config = dict(
    d_mlp=1536,
    norm_eps=1e-06,
    init_std_o=0.0,
    decay_fraction=0.769,
    decay_shape='sqrt',
)
MLP neurons of a small language model. Each row is named by its layer, matrix (down: output weights) and neuron, and shows model dimensions 240-335. Each number is 128 + 24 x the weight over its row's rms, rounded and kept within 0 to 255. Numbers have three digits each.
After each neuron's rows, "raises" lists the tokens whose logits its output raises most directly, leaving later layers aside.

L8.down546:135114103112104076110139093096091131142131124137159113146091137134149085123068125122115109137113158159151130100152149119184153132144103201100140125143103124086120103118125135112141149117148154137144115141149143118141116162123153152141143129142139098141130158145139102102085183152175155106
raises: " March", " May", " December", " April", " September"

L4.down1253:117137158125118134140143126147136127104088134098127111108103137109145126089124168155159121113082124153153119136090148139121140099143136119113120123132092114111141148138109147091108122125150128156130129112135105138113132110118108122143127130166161131140136137113127141125111123139138135072
raises: "rs", "hood", "ine", "d", "din"

L5.down823:102124131127144122163136157157085154146119139135142146173137105116109138148112083090110115129125134112154115091134145140138106132109111147149093102145088117108124123155138093176146113105116112115123146129123085154112121104115120125143114102137150140118104134142101164130131132122117142107
raises: "ities", "ity", "dy", "aries", "il"

L8.down814:119125105123129090153107108155121131117140156126121125097182130123134119153154130144110076103135143160110192094123133156052200104135166132160119109097084127126102132148141153126164094117161112114093069117109126129099138111132130128114084134121159100092100131071135111115102115122103112136
raises: "led", "ress", "aged", "ance", "eller"

L8.down968:176145138130113130100148154124106133135102112109155119126157143160170108097096140159120128078074154103130120139139138128132095131081088180106137146143101125101128120109155116172093128112133154107133121099142119109145126117129125134117102120173119131136142110135085151147156114127107124132
raises: "'", " himself", " then", "’", " wanted"

L8.down278:131130123150099142161119103104114131099148170101116134113121128121142102184151092175083096071136088169158108146104152157139198157138125129133113118136160127147138132137123150110124162128109141139122107133173122081117125208100135101119098128079166143124116141106091128122108138130125159110
raises: "ance", " with", " of", " Staff", "hy"

L7.down1109:095207137128146100161145112155112124114106170157136128142128131151095129110175149108130092105072171135107134142134132103112129086166112144110136124136114163133101082136143113115136165141167098130143147155100122134147149151127081157084167092134124150089147145115132107120117087134145111159
raises: " hours", " months", " days", " weeks", " years"

L5.down494:094107100129142105181176104135146119133171112126149098124154156161134138137136117138147117122113144146131203134163144142132151140174119151094147147156131117157125140126122175140168139150118081117129105157141128119143102128088173190116101169174136108144128117151136099084127090103106141172
raises: "al", "ally", "ly", "ist", "lat"

L5.down1375:124101071147142120139129150131118137127137126171113134105141133158132120127131126143118142127094147152136132144154146149098112126104136151142111143123109157128111114123110121117118160164111087147116131151066132148115167093116101148149117121149146102075137116160109131151119146166066163094
raises: "o", "os", "ral", "ole", "ous"

L5.down125:141150160165143158118143101136081193156118134110143138148140119109095138132112115133101126145149117136147095134148153126178091085100142148142111132125146091074136136154128147123128129102152089145126145098121099102154146084157187113157137128131047107051106143124151112195105143179118141147
raises: "try", "ez", "cle", "tion", "tors"

L8.down307:133124105142150142137156129101114144119155103148131115140145158145094123146139105132128100165156143154103129078096135142102155112110125088155123084169106088088126099120138106140136082150148110118176117118168104149091156102120132148165115100149111150142138129163165124143128156130142149133
raises: "ing", "ment", "tive", "ee", "ably"

L5.down1196:148169142119113137130132098094132097121140112103131131140089156094157160135123147125098128150082132112173160128091133118102122082140112149129140094108126109192116129146134153157122156101109151098170120122163139141109159116121130118152140124145157128132096080129122109109138184107081131174
raises: "op", "other", "ic", "atter", "uck"

L8.down449:131146114142122095109082150109138109110122157116110168132144126117133185153154119156109176135173157144127130116132171120084157106138096162129134144143080090129133087174105101104141153174081146098123125108132104121134128145128164130135122070126123136134143132112092092128089092114115120129
raises: "\")", "),", ")", ").", ");"

L7.down438:094124163144166119095139121163143069093081106102141136135140116091116111145095107130113109108173140152097153120182136136136135143129126131120138102142148147155113130109092112089100146154134144125109152131152143121116125121086085129122121125147103118146160089137121133126122101082122099176
raises: "d", "van", "ed", "do", "men"

L7.down202:100141083101131139102129095140096110065138133121128138111094095149094154132151148120166107112112139136139112083119146140166107151161127104124105105151130107128046115137128121103192111130110132182129095121166159127121156098095149115081127122158119147109122124119109145162126168116127138112
raises: "as", "at", "assi", "ad", "ez"

L8.down942:139135091141101140106164119103115104147141134131100123130109131133111114158106139146151127175133133108152121131134160182136073115137154124129146100117176116151121130142120138150136116100087129101122116113129130126143174124103096110094120122094112096111135114119100166133115121147127104077
raises: "ard", "in", "to", "aud", "art"

L8.down1373:155132094122112105139182148118121118117135151102137101156156164133103127066098154138126132149117118129079137120117118115138125153151171114119110118116116141097101110088064135085140090161146154117143102133150154175097184093171163101103123137101095125126149154138122123147125159152172145138
raises: "round", "o", "cre", "ille", "mb"

L7.down304:132142164136130099129104087108131136097069097121096107120154133121109139141108110112148148124095149175127143102098126125133128119166112087091110132133134123095135113117093144132150156128111173180096122136129139115088124093132121102124143150139102171145144102099143129115138164143139107106
raises: "t", "istic", "ical", "ts", "y"